Weights of a small transformer language model.
Training: a variant of Adam for these matrices, 8997 steps.
MLP neurons of a small language model. Each row is named by its layer, matrix (gate and up: input weights; down: output weights) and neuron, and shows model dimensions 16-143. Each number is 128 + 32 x the weight over its row's rms, rounded and kept within 0 to 255. Numbers have three digits each. A neuron's up and down rows have the sign that makes its largest values positive.
After each neuron's rows, "fires in" lists the words (lower case) most often at its 100 highest values on Wikipedia text that the model never trained on; "fires before" lists the tokens most often just after its 100 highest values on Wikipedia text that the model never trained on.

L3.gate251:073119117181111113121196144191089101129119126109119171079148141118087118073117099125127068093100123094132126109134096160132140182129183115112156223153168115130119143142148144083161144179099171176096108117126143109125084121090102174156099184132134113124188131119174151183107169114116113120156183182123157124138179123105097136136182114173202079076093128132165149100124083091135085132165
L3.up251:125081094128105146091128086090156069088135106115116125130169157137054118094088117160171089053153126113108120151119149102080101130182093094165144122147143191147151124135108125102144149151142141067132150105102160075146187169128043147144052145123129071118138095106167188113136177166158136163138103149130145106114140171106124204116155140140140070131187134170098164156164140170168132128126
L3.down251:093147136135078134131143110158159068143080072161156166153128118126079065117073119141143089133128147167096139153143104102197126165104129093141078138221129154149121139134171104131120112172127123158104065174107140122106149139174160195125085165124171132124155137148157174100062159114121178160111114208176159097176151147105083135137182124178102104072087134161155065079133139101118122147147
fires in: "high", "s", "low", "highly", "blue", "northern"
fires before: " School", ".", "-", "ly", " school", "hern"

L7.gate200:095155154144164172090144159134106151159100097070139058149105093152124167079120112132120088066166135124164112092111118130152049135146186089106162204171182149125149119084107110097120120149175131082149100081108123155121114107134118101120114096110123130172050163108106101132113142133084162076178123111174104082110175146151094153138122147095096148144132110085155180135117152095132106168127
L7.up200:098175096183063158165124092179140101134118105126087155163130173098104115128116156205154161129174160128160105126157091131099112175119162167159200090186163102054182089155097057102140106162135119140146029098142111125098103155085107141103089146144121111147178134146112111137063141171112191159124115108107181156105120136113145165168138100094118206151155131155114142136156089129194116104180
L7.down200:101179129095132098137140136151122127087106142138100120170180089153102130125138180122162122101136119126154115107149102126123092124135170109111068132142105143118153170125113122116136133112090161116133117101113131125134138072075179079069172106170169118111161132150133099171158071020058123078137096124123109126167134239128120149121090120166097137181123101096114205161156202133088167137148
fires in: "known", "is", "active", "actress"
fires before: " as", " a", " for", "ive", ":", "ress"

L2.gate198:093125162079137138098118115162096122164117174102148136120142142146170158119152117180092088114075103160146119127088124121153138152129126102138138102119193178178072132173072163093199084101114101176102135145067147135150164091122164148097084101140203159169106081108124143113154118120122131196163088139098150137076128165054109107138117101094137166154147151094101121166099085121106174159140
L2.up198:102127144121146144102162133128110119137138102178159103145152154152186152037133138135164123186133103067165202102086140106093234116101128135054131101108152090136128125102095103034104109102183151091116110122141141166144162108157149101104130138096125100125182058153095076119134125114157134101157157100154148080104124147119126119114155139150147111127154111148096163131025173139117143110197
L2.down198:107060129140153131099137145127123235145130121159158059165186136112116117101105093089133157178140095163122129163150112143133135115147177149069197120151136142193081102159092154086092065111155129104118159081080095101137206159148076110107115107154101123153162110137158140179089133091079133147095101117159105155098092091046136194136181132144152106174102130133130137130059096132130144146141
fires in: "written", "republican", "writer", "athletic", "writing", "director"
fires before: "ten", "ican", "ing", "er", "ic"

L9.gate34:148128100124169156119148157076117193161117155070119101092085090155117120148135153145129089121107134098140143172148230116134123115118203101168201141114180140128149107104088074105130140135114183163139124107124141110039117174184140135062126107127101137108085069201147148159147137067152114159114155139102158142138120149163109136121160083125121117130131172149148170101171159104151120124056
L9.up34:097114115063136135072181087099140089116099162128136142101078139136132116060134141107187112096150049168172112114126106086116182105082165149162158116149140179120169140127118122144072082091055154058136121079160109097123131097101088123155167119107108145092107140118125089105140147116112114153185125104137171147149186119114135130086127148155117132120112141121051150100055128121099168080174
L9.down34:096099140134082174111017113151154124096103145167133142076126104192136133153157139130111126142069128113121092140077082131153101125098144142082086097111081125193133155090162119158085138159187106081109059113137153206161086118144180074158144205123083128093133113185135144149110105090116116146159122159067125144110041131145168158128135148129107083175186163132125185156134110163112114167167
fires in: "white", "what", "whose", "whom", "belize", "little"
fires before: "ite", "at", "h", "le", "ose", "e"

L9.gate259:131111105091143126096061179106150110069155074117106186105128112119113122107124057116116134091149156150133189133201158121107173094161140147102164081106143150151176092200107168116149171147177154139142151125118074096121127143194106158148141134153055113131111125133062149084129140151151121174166098157110114139199133153146117094120138120125116104182129109109158166093191138142171179109111
L9.up259:146119120114171170123128156132120128142178195084137173114175145149130116104164119084122152054114157115111133160145085194152138153127100105216114141133129171172088176206138122097162086119124178149125101118087164197153116158165087072145139115149164106081108126117127106124174090086174151139159118172136104154112083089155140143146117126150160098139152148087155154121134215113093173143143
L9.down259:105109111125204168117163157124108163168145141140109101133143062107132123132134119171124117160126085199108128114119134140143140122177091110149081099105065133128116181129125104177129135144154211099154172071141093090118147100121151133136141141135140080164123117095148185108180077123125141162076078073080159103168150136101091137004109082114047063157160159170131166136143136143073065136154
fires in: "white", "what", "why", "each", "long"
fires before: "ite", "at", "y", " of", "t", "it"

L11.gate98:130131188164131161116119170138170121101087109143144131122145147130152133132121124095145072153161133177144163062096109076160115133084131153102154185129155125096133125188121130138121156144158103089179134112142133140108117146094108078071084183106101130126082186121180184137142133121041040149149051120083138215179139146164123103159160118141163132129142162148122098158122119078154163088146
L11.up98:041162158164089180170127123050116106083140144102146136126141085082100146203088135151139159091113190083131153113146119142103084147100162117078135152095130114101069132119121132113099153130123129210142182111135126098096193101142098206149145095089096113112104115124082075134118146079101109111100137118130126129143136132180079175106165161077112139118111120092200130138132171172077129116124
L11.down98:197127102149127110109109175111169095174094122132135079101068101122121121173136130138133133112151125112119155142111087215125125155110163142125071190107107166099123106054167132154138144102172151134117073100137112098112131104141109165201138088123076118106147178084131135124099148100122071133157119071179129072107165188139196126135129192126112231115130069125170082129129082142133100133096
fires in: "is", "was", "footballer", "are"
fires before: " a", " an", " the", " (", " polit"

L4.gate104:120077136086120070115090113135073133101165101139098195139118101151158148145149112102085077133141108091076122170131115128113090088150146095143172141141168113122122139150139093194089119133100094128111107076158145086186117065168120154177087125168053128095156116168178117132137175138130149102155107144130140120151106131123160100148178079140151172217130153107104143141154154125186120112089
L4.up104:161164127138154056139150065139155139131147173138118115152113103068141136150097192110099155153152079083124063111076118108052123088144152141157145122127133085095148123202134141116117119090124138036127108085121110107158154098173168129129134133077122155145142101166162119116103106163168141115134154110192172123109120159149115141188104159123167104149052128120075206128082052093182179112145
L4.down104:114122170118114116139129097109165149153158097114097150117057160090122166057139178134111091176100053096128098065148072133072123151132078127124115118084125082096077156192113131143106083096127102127121125080088059134170136116117172136123142133148180082099119124176128077090173098191106116117110128175119125108123126120118172087128108071130130111106121154149096178137187102119138128149168
fires in: "it", "such", "she"
fires before: " is", " was", " as"

L4.gate484:093135161171102178130089168156154127081106117173128151117114096135114130171215174131189092142112060158187103096147126153214028095198144086125136142143167138102089174116102125116107092108119165117149085065112127150156161162124117115149086140137103149158115174132156119107125150100139107118189164100152034138121118184169092136163149142171098167165177056132132138122122115147103131091116
L4.up484:118150086105187119131149130161149154143100117158191068165095091141149171059176082115155139127119149175119057078171146139136106079153170164112108108117155117144139169175143155092125181106138136110061134136102144127138128097120151096166124112131076107096098081050087119121163126126137128099204108121098132070104130143137155138119053141177165102116161112117081160077095201118148183120062
L4.down484:140165159156078165122110148135225109145142138147156133072134112089121155081152182172133116142150101155149155113128095169159082155131122108128122103177152143048163141102131075147146124168143111112120076102077123145129139135122168082126152139178122165147138134165099088144116142084123102092098145109183167037097115104062056202185086107167142148162092082125188161109139141093131183111153
fires in: "known", "such", "described"
fires before: " as", " for", " to"

L6.gate225:111132151157074116167170152102104155155152119125138097132152168180172099169185155134125122167104060103200171100154189161088109124097074175149173147139172136061148099088070105159101132133141143211061157077104149060136151141111178111097119086143093151140148063117163132131138136150135098165091132151085118145126131127140127064133139170128163201148151134108140081091106133106158160163141
L6.up225:137161079163119072169108152165112138126136119079103137146066109189146113111158180165166161093115132133113164113183154081128121128203117093110140095153210224161120146099149162173143116118100102143109173096057156136166121131113112090111087158187119116154174157125087132148181127113100090115134114084155141068165140125121109199180133209142144136148137107118134131168113140094152146117165
L6.down225:181145133132153101174151140165176123104111145157168104089077079146125144155123144112105075132153138158115171140125137158081091127131070132182012119129117170123185154111071103142107113164125066159155139167087133118162116106146186127100158177150103149126124151067132142123161092108124118145113149107154110109168048131207092181161166122121184127159139099166063125088125138104090117180115
fires in: "century", "time", "season", "year", "ii"
fires before: ",", ".", " in", " the"

L2.gate204:109158109131159150171135091145128120154157150212142114089120112124160112178150139135169074130152115153112160095148164131111102116157153147139157134074255126104144141123112120109154111126122143096178065111083096119168119158161154105091049181172079135143141106120154085133109142171124124095172104119193165165139136193098085131136111135138112113148173100146167109136091124117190097107092
L2.up204:113140092108181120161137076158134112205162173185134128070116133110122096110145198160148126120129076143094177077113157137132124145190164096083149153133131136086161175146148078145146099167062155135122066174125115109177104115142176129122119161123110142117111120127135089114114158159144127075161031084175184182109155170101131155143100101144112138181124137144161144136087126141073157115123
L2.down204:125120145155104092145118102177133097100134188167179141101074123101089143113185155164168091140147137106160190066135139172147114129192169076135093092097135170137101134128121107142141141139112114122140099122117144142179140111126167085119139190158132148111091120158142100063097156147148149081132148111195096107108121148109035191136133139161141134117117106102122144150109155154113197101130
fires in: "known", "such", "similar", "unknown"
fires before: " as", " to", " for", "ction"

L2.gate412:122143122112097103100124094162124070154134119135163178068132131130059106192129138139126103156148133161105168108098091117090089092125130075153167155141163145130124115209118153144111179095109082157118154073169197108130130152136198137149190140148069121149108119140216104156134139086102105129138145130145124149141096151091135101090166104163162126125115176102124113136157099145184099110121
L2.up412:144122123153175099156105163101129160130137129104124147092158108123138131152152084124084113128113096093072132198083153122113133106105088098128149116135131125160118104164184161126131179084175102164075109109168136182186195056096165094157187114168121148043155156131169137072150054085133081141145091096125124126116127121114140109196168135111200137170071136122143166118167061124090121116103
L2.down412:146137144143171108087163153129170098141171141109146117106137116075157189077138123093110130204155092122137120107106074135153111141119102043142062183147136157160087068149179188122145174055137082153072192114147126092163128103120166109180147152119108138100146132166134057106138105113118097119091171107104137129184111170084194096092114047146165137150078126115107180135165131141157183127132
fires in: "it"
fires before: " is", " was", "'s"

L7.gate51:153129123147112100118113165110130113192122099082114169135095129111174141108154138103105114079130179115159137099144115209153110070103124165131142136096122154048149150131137119119115060174114164110153129094150142188139101093055145089108102120104158162098146132166097113163194085175113105142140173137129100119092107175156187122143112139109104119140092117140121124124158153081153108156100
L7.up51:136130164165102154162079172101127136108108186117144082062131163106099121092137145094114129090143137162162169150165127147143100179149128160155087078137125166094109111080099145106121123100132092173133128093166179140128133124107084126093172090096131115193061150071163174121141130193112157057118146186125146148153061141180069174153126187115160122138088088119113105095148119141170135184148
L7.down51:119122130157178097111174128107143184088197134074104101100097119123124096085102112146100092152131165099083090143083116133114123095140123099066051084125114095124159158102131103093145134090160141122125138062195133127100103129097085125141137149153148103159153120122096146162173112064120115152150103070145145118106137096139180109093103126139105110188175147090135119152132108107102132059177
fires in: "is", "became", "become", "was"
fires before: " a", " the", " an"

L9.gate261:182114135139101137152081137134093146107134129091074128137169148099130172110127150158123159109185108099153128115128122090170096090120156092111157150105155156112144146122089136118196143160117102208140174048138098123119101163098088144137125147120122150135115085129161099158180095163155147139112070142093101131139143185135139108134146143153180143142053183091176093173137121063127137122155
L9.up261:117152117139144125124108161135156081139106135131104106180134136090155135089042142127106190211196085109127118150094085129123098160111151123085133145163191109114104109106159135122135199132132075085097134122117122114145174121138191041166131138105124113134179109125120135126120072096102128167154142084125155090188089147156105134155052136067115096177106112070095151123110078107150137137102
L9.down261:140114106093152100094115148131162102104206138109101178156145194050107177058175082069068108155130087094091122124076112109148129093118141144112056170138172107184127159175109155123139180109122077096175116124154158115113112116151141164171143119086102138182154121135134091120126132129127166090157098077166105129159139150141177120185130126084137096127097136050138194153102120076109122126062
fires in: "it", "which", "company", "building", "film", "school"
fires before: " is", " was", " had", "'s", " has"